MLP neurons of a small language model. Each row is named by its layer, matrix (gate and up: input weights) and neuron, and shows model dimensions 0-191. Each number is 128 + 24 x the weight over its row's rms, rounded and kept within 0 to 255. Numbers have three digits each. A neuron's up and down rows have the sign that makes its largest values positive.
A block is one neuron, or neurons of one layer that tend to fire together. After each block is what it responds to, as a language model described it from the Wikipedia text at the highest values.

L9.gate27:103148153091105128147123100125110121122162116102130113152173088123115172115112111117094139140133146119126103122138093124153111107124142132128142103074095137150138074102094138112152139175148128083075135102124138098115159166113102112110138140135148113128137115125126115188144138143117121119095112183138097144152132152142126136133147139161193119118105134055131122135139157115141179109134103164063140136150138146114118151149174114122133139085140143102118065128091096125119095129167117114109109090109116098109123091107138140124124105129120127084112155137161121149145147122113158149
L9.up27:121123126120111133128053122093166120116140129140169116145071134129137111127115104161164122160129136119121108087137134119150124160124124149120140124166103071109147090144175159118137160141101142142148113138130122156161159146146136159138107117127143112139109144130110136076169133116164104148142145117058082151128119186198120136129147117095090123117136132121141160103129140118141111129115090148135135106135123156124124128124126111132100112140170131076104153131172140104109110103130111087150163126118133135047119157146148123093148116151126130156143117145145085096166115151147118105
L9.gate36:172155157098138119138113134106161059102103162043161106139101147134132085108131094147103119118143094131112139129125103083114138138098086119158129139132155141117110114132128098122133157127089132126159136132072096128104119140139149136137116150113204139095114084126138136186102126105164105145119153129131093122116094128080138149119141083115155104144127135105126145120118157124139132132140112135124067121141096149097104102142133089109146122100129138085121100098122143089152167143108117131142118144102136155090108084132146127120152166165156139129118100123144109117144127132121117151
L9.up36:115127147100148134123134110147143111113120133128127133117148134137139088119150106152135086150198112140125182117103078166155160128126149105135123160161125158151122171129126120109136146092130153153132131102122136143144164141115092119130128153131185101125175072081121124092139106131117169137121137158160130121140106114128171089097166124176124157142113152123123135130105117094106123127140094146126142125085141145144117112177161090128114145125124112117129156096118113123145080108103114127172133124134157101083127080172128107111131071165101128149109148104089091142163132135088115119
L9.gate44:137114126136151125121155125139106086131124138116134108099137119087122102169097122092105120121140133131094101180130124127125106146150126121090161123121125122150114141151141113117105129145084131113125108138130118117114120161198141142077086175112126137150073153104147178111138152101104131103078153150141087161137132124108133151144143159125134134117141080156112156170122129114136117141164104090119088113123127149128167132112117105107116066158135138106081161123109162123118092167115162140136099123143114140088135104152152171142090124124128163123133118125129155124170115107139065182
L9.up44:128137105132161139124100120120139129150118113113143135097118130147105113152105128126109129132142156118062131132123104071146141145137126096155121160147153107128128117118106142197158161102071097115173129144120146117112154139120106113139134155083100114147116124110144136127151154145154107115112093143091138159173153136114162132108141100133160130141149102155147107115142088147107136114126125181093077117178135126147144175130137127119144111143081156115089152137108115184113075131105143130120111150121133137092081114102187122137108101150086126149086137119142106119179135149097107154
L9.gate128:125153137097109135133162182100161131114115119167137130063128101160117119133121113136126139151119156057071134092126122096131119152126128131111134167153158115119112135119161152121126075146138090148141126147108132128114087153112116146154097135127175131153143092106157133115150189167137135086116134130103102155122142098102174132153164150176150139156155143104145120142125124125159117099101143120119176152156123087137135161141136122128124111120144107050133123154070118148159126125114117177120131116126147141133123149133115112161138095131166150145140151112105152162136146093112127108
L9.up128:145145118106163099110161105112110114095137103159139154125102135136101126130072112132099123105123128084089106123129126084134149133106121115180130148170114108142164096120108123137105162093129070172129164122125141097162127173156144108175140097066101136111116113104130133071158137160137130124153127133126136135144151117116109138139161130123120128105165134128135152128091116127111081109072123125136114143113098132125127117145153107105142124122140099129096063116138098151126109112190137181139113136173112103148121169109137124103095182096094116128136121125125133108152143097135094136
L9.gate223:123133107093145143088145102130114131118126104107155144082151089115119112139125114120116130080181127172069092137128119117097124144119138204125092182113137078094125123160129116130151157127101086093132126167112114114147163101161125109098163126124105133139133117107111118141125139173120128127128095117104108162121132115103092125127181134128150131106140126115126153122152172130107133114121116118154130111110132130142161126167085120155137163140116130109158123130097170067129107118100154118114180192135137134107110106116139144128138143101114156104116140121165129075140139127161074115
L9.up223:140131111126163112110102121104149125115154096124099139122111136111150107138080141092145129158153130117117123134118130110148128096112138185153149111159139105147123146115073098160166131120159111158108119099132107142136148120136126151133134125155159119086103111133140106134128099168139113093128131177144133127172121147094140087124123137148092162137148128182118125118180087095097133071072151124144152131102140148129148173136126139116174163108135111138129113152127124101083124169093084150148138157169133149150109127125160137139113171185150151155115147159108185104135145126100113107
L9.gate295:173130097148139162129117144094130108164127101136109161150133101119183136122137101120139159143145149153130105128095128132105138111084120186160119131170190102136137118160103114113114129105138113097143123121112131072138152148180113110143137149100159143141160125178107117169163143107153116134108155073121122166144140117149138116150126129130115101124117160094107133151127148133138178076084149101153121098135155133104127167134078153158145160144080123107158140149110122150132134064151115151129151095129095118109142126127153113065128131122129135107135128112103119117110150120135155099
L9.up295:140113092099147121093144139102130130151119142128142120105102142105114128101127145135168095127148125096131130147172108113079124110116103154121154127143115114152126082134174120117122110134117123107148125107172148154142087142146136155148149113135149109144105121117133108139136153116148153156064112107146143117117109162165127153161117134130093133120151117156106150069170125139126136123103146112175136119170102147148093166130130090103132148110140120123121114144150110155182155119143062158156140067108086145126166070162130083139122120138177152136142149115150092130104114109124139189
L9.gate309:138109126084119168112146127173126136144130114165117133134148094059159137128171092118113124109140160107107133129113123099162147176116139168099103148125171131121154120155091137099134169116180153161149148138134127142111134138116151124153153145121149112114118161141133135118123137110160127126127089133145154122112126117114103154088108102173113100110136141143090165134126117112107152168132143162131128113110145123137165173094108165119145084148144118146057076094136188144122133161106153128142124114128096087155159129144129124138111162121157140149109129127176170152117150123168101141
L9.up309:145105112114145126122137126182147155144135145151162122149111084133144094123107103125120163156141127117138150125131181087126127106104124107134173132125119094141119119133098133134117136124088092137146124128077139127148105091167138156112158126130148120123130121090144119109120167149153129117157133177148121090139131144124140166138157096155113095162114081142139130128142140140129119118109137087135169071117123109130150117146194133140140161139147131128120091071071121098127160104134125131148087129143135112099187145144118160139129215107171078117124103121146125087140130157120117128
L9.gate335:089130101132129134140096125110193129155181064141144165125136115135129151122082161129099133110155144122124135159099123141114140131113149156102060162148128093116125087151114098085086115135136133119185148136161128078113141136161164095176123146129133139156127090114097131145139134132115120125119094123154127130144148128169122179131176110140104131124149120115125142132128137128107120129118154142137083093149110136139143105142151188152097165130125110136106095136110145144158102145118113121115174114127138140119160081094139158102099142077141099121150138147103086101124151144145139108
L9.up335:136142133124114113146169158123152102121100153137163136144127147122168085130131138124128141156122114135136161070138111149143141125137127090117123148139094112130108122156124127112139150102083119145134096146132102118104146144165154135131111133136119149100157099131132131147121147103159105133106096143185113170117173159098162151170176109155117091155135117158163098092189140103139152061128132147145129144168103132140163113110111120144162126136172094170128187174114148121147119123133113124143104159098118110120134116126160146110137113100148117124099148159087094106126136117137120055
Description: Table header cells. Column-header tokens and pipe separators in Wikipedia table header rows and infobox fields, e.g. GA after GF in league tables, % and Votes in election tables.

L6.gate423:116132132158100169168133159125106109158086164127110142116120119092099125135140086146142097114118127124132135139108121120134145084161100147130140113107143161155142113164109123118077098143092139133139119099096103119161160106142170103145122182137114133124117147105136154177106127100126144150140167112135101149108118127147104144088122132103126140118106092161145111110135118132138116154122167164136167122144122120165144141179153143121129110147148118151092115098092111161138136108148137156112164115117168154134147132114150150101091103192127157119149084090164130165145162190166095093
L6.up423:126142137148190097134075143106129174139135166107121118135092169119117148172114159101136094120128119091112111138156154155152097127147216137137159100133138124138162107116085168134102130167120075105122162127137093130144119162175158127100109158126138129150111124148153136098140138153127114147112091117154138123101155126125161133098135162131096148104105129145108145105114133149136091148128135120135089132120164141120153109109142137098141110156104162164139133132136080116114132103094144116131154136185115165102120132108131076118146100103144112112150075156110139136144170134134121132
Description: Connectors before proper names. Weak activation on "of" or an opening parenthesis just before a proper name, as in Duke of York, Party of Nigeria, Battle of Nedao, and on nationality suffixes like -ian, -ish.

L9.gate71:101116126133113133164113170130167110109109093103092147150138118122103160115116132141127154110103153107124160140114120124174108119163148112146114084161186109102092130147119136078109070147134133168122124100174118120153126108124056087132100120154122162098123121122125144120110130140162120175139094142099100118143155093153135122113093097153153130119127135138114107093092134091113126150093152116150112143135118120160122137128084140106090107150085153112144110053098103127106127107126088155153144100106100105117153122145138113099132081152122123113137118150108146139121104097162136150
L9.up71:142127159109106105103118156154134179150161123154132147107134111138150115052107125163133096096159141132127089108141122127109122180122153145140134125174133145102123125181103118129135143107151121151170153142172114076136133129107138097125107124103138160136146115114111155156140146122134134117167203144078131116129117116124138115128124124110146078158164152151097154099140087122146104154126152180074124120106129131115147106130127122152138091123119108133134150138105190154160097142102130126108142082127143123131099165155144121106140115191081121120110117149131141117147100103106147128
L9.gate86:080167126159141144149151105151089126136149105122145184117128184133120107099104175135126127099092102158181109141140169113128135101121092107130120112114157164100168108110144121117148131096120127117117133127123134130149101113124126134139138086155099126115149115159131149130089111143124148130128095089126132133060131118145126092115142116118134122137101166139108112166086139108125087141163156089089136098109151123121158146114117145139173143164118157116130093170126143170163134134095097114157078151125163124120120119127143154091089136117105092108150105177106113091093121118118123083
L9.up86:047153095190114145095102140094143143122116108151156090114132105125131121079122162103109113147139156124118144096148143129114125135133111115140113159144134170107116137126119174129132126128100132105134136108152123111140111132141137128097174143145130078150098112107105161105068105127119107138155091141100150139141161117141143106137194117170124142133133135163171123125112112194120095135154128090109139140128161115137074080135166150172125139151116133112107150112138165142137107151122140100173146106141121157137152134108104121090145126085119178128110120096127105114153125129111145099
L9.gate202:123162154148142172139108112108133133139154110143105149128105149120084084113152112130115128103104084099111149138107140116137149168142172139121183123189179125156113115174174143137122079104149155126154144124178115107067151147122123113139151131106142139098159093110151148151156155115137135173111119110149125065137130088135138122091167148134132125127126117117106087130148115100139155161092117128103140088116112163139121151166110139130143138150070137150172129107152139129134136139136163158127117127110145114118078135116109103103119140119138093151169158131145144114151139114158165138
L9.up202:133060134162074127118088142139116116128117100124092108172149134130103118100095130150074098164113154114141086104109122129133122125122119130125125097187161132142143103118109143104058093104165126186121159131143127121103111141124154127161146121120150168117130082117103152074120119124155159104111122130143147099121122123118129138190149128135154118107138139098083106183100152120129161163111156144119128149143070131150098181137100127134109137152092138151118147141128101122100110159141154172151132108125159122120127125119136135123104119159086131130120135104166103129149134133145147117
L9.gate279:116154115124103109111140111099144138154109124118113122117085159122145139109089128094177113168095127139139079160139099141131143117109122142107106123129118112131162120144102171096104103097132134141130119084152132124131123125102138131118127150144123177090151136141114123141171150125143116135148133100138163093113132133091070099146127144134106132123082149137115147157127156069099160145111163117088091144120094150143101140167076136095136127135121145144150123124155119180144091125120137101138130135142133103137129125099194112076122118133085132104121094143183106115162116072136069148
L9.up279:105148129121139172110088145114164053155166125098137123128150104153097143116076108128093115122099096132111121125126126117163116147109138136155142175152123180143090104144132143120102125136116112105165158106147129144112121150101134164140127120166144138143138085120116106125146129143162189118143107173137135126075139156087144146127092128154109154116138117142155141161132120101140129073133125146139119140175131099137118105128168139115109137122101133146093085139130116150125117157145157134107142162160174154164183119143123184119098114118137121147161135135112147142082116126147167172
L9.gate397:099138113135109145112101150138132124163122159135129116130099115134104081129103093149086069101141113108090162128134145154119108166135158159133138103133143172138147107168108174156103100123093112147099160099176099134054132149131122169150126128137096123130129132133127160156155094147149142168092116082173128083148138116148137135155158126103158132127155065136080123153126149131138159119136135111141105136156127164086160171110139120127137109126133120118157118131124112105173129110114156141155127132129146127152117116119154099134106080144172135153140159137163133142081127153103113125
L9.up397:144139136102119097138134136170131134145161105116102156150137154137071129139132091135170135151142098158113089112158149117125129134112127130137119142118102117129133091186109165117140099135132120140134119123126089112105114100139131160126158128099123143119135178137129122107114177098148164166158133149164118099113129134149130106138129117100158117139085062166124149163148143134145121144096102114108085117232118118124083126154124090167150154136113124108124139148093129124111127112148111144164138124155124115157110141105076153104136176093140137090087136132135093129168105108130101125
L9.gate442:115135097102098138112107139165141161124130133129116162118141093152106125119110118136130145160141144137151122110144158167176077143112142129139118174106106162144114136127119109187078128115162088112151164127143114147127143178098147135110162136125101106138129108082139121090132101104138168111151116116140158102145155110132140176085095131118135129174098138189148130144107091095133115146194097125134143137129149130123174112135154085121129147171136087138107139153151117130142101096103166111138109118157134135119137153160158128112120122109092104127135113096109166076128146110145104091
L9.up442:114111108090142174112084091135160141159154105120133127114128076149126137137138142147134140069136130109137135130134116104147109102102151144141145123117149118123148116133062128144106107119137196132113143124150089154126116149073135130149167151170124127114149091181165137103124154125147132151151136137067143113161142105135118108083125119147144091112178105144153135140148154083112137109128111134153088120145121134122117114117137156149135138153132154145176123146141135137112097137110126116124079110141158125113142131083077115118148116070178155134150137153170107088089145109151145110
L9.gate482:095134131144122143148111138160129091114070068150167088140151104100129142117128146144103127111147112166115143142135131151128127111115088088077145092149106119108119124116130124104133150168132098122156165167093130109096118178128159131156138104136105097090100158107138135166165144118122146166158139119121127114120150121146157121112115115187138085120102106151144165100101113141157136146151110158147132171101159139127150123125149124134159160137159094131118125133128101143054124146133146117102131171166165108153134139169131170140145117150112170135149093159149136135148115155162114110
L9.up482:078100096134133115154121144165090081108096079137133113144177144099123120118139160128104180092088132146116157151150125136128112130146087114111159126110111120123127137092145132094147147177129132115158113101126133084096099137134163141184132108134166073107155113138102144176150121152168104177144134126118115077169123120182134118110140141169124134149102115163145164114137095116127106151113148128134130128098112101144110145131167089124161144103150136120117124135160087149093124157158138128141089161161132107125138136153105124087149135162154148132129127138146120115097136149152155126
L9.gate503:083122129063098145122123131117116148122132115107138161152142152135098124101118132087144129087147174117123040067160101095146139133094125141126097134132084157181133133141150149093131106148144139161163137141154160132131126097099120123090148109131143106127130160109131157138093148101115119163107113145128111101111096104129145113175141120132111168102109125114141163127138123118123141150165126154127086136147136115143128144173114128191137104143109115142134156135160140172135072139136127076191108161162152146171125126128107120134104144125121120128115143140152128122099129100122153116
L9.up503:135104133123173123107120102106170103104130099122155172129171095154152154139112134082157116126139165109132158113100132146098089121145112156159124072153133131100181102096151113136099136116139138150130146046132119127132145145107132110125119130168123175148156120143114115108157125115133121106128138111123125118127130100161057096145144102128127137158140119095145160114150119132115113123091122121131162124155139109120132155152157123140130118126105087122146115103124132166140140121131125080158207092150135123173131128117143131129099111102109119125105099115086140109194173131136139083
Description: Split-off word-initial capitals. A lone capital letter cut off as the first piece of a word, often after a space or parenthesis, like (J|anuary, P|ictures, (P|DP.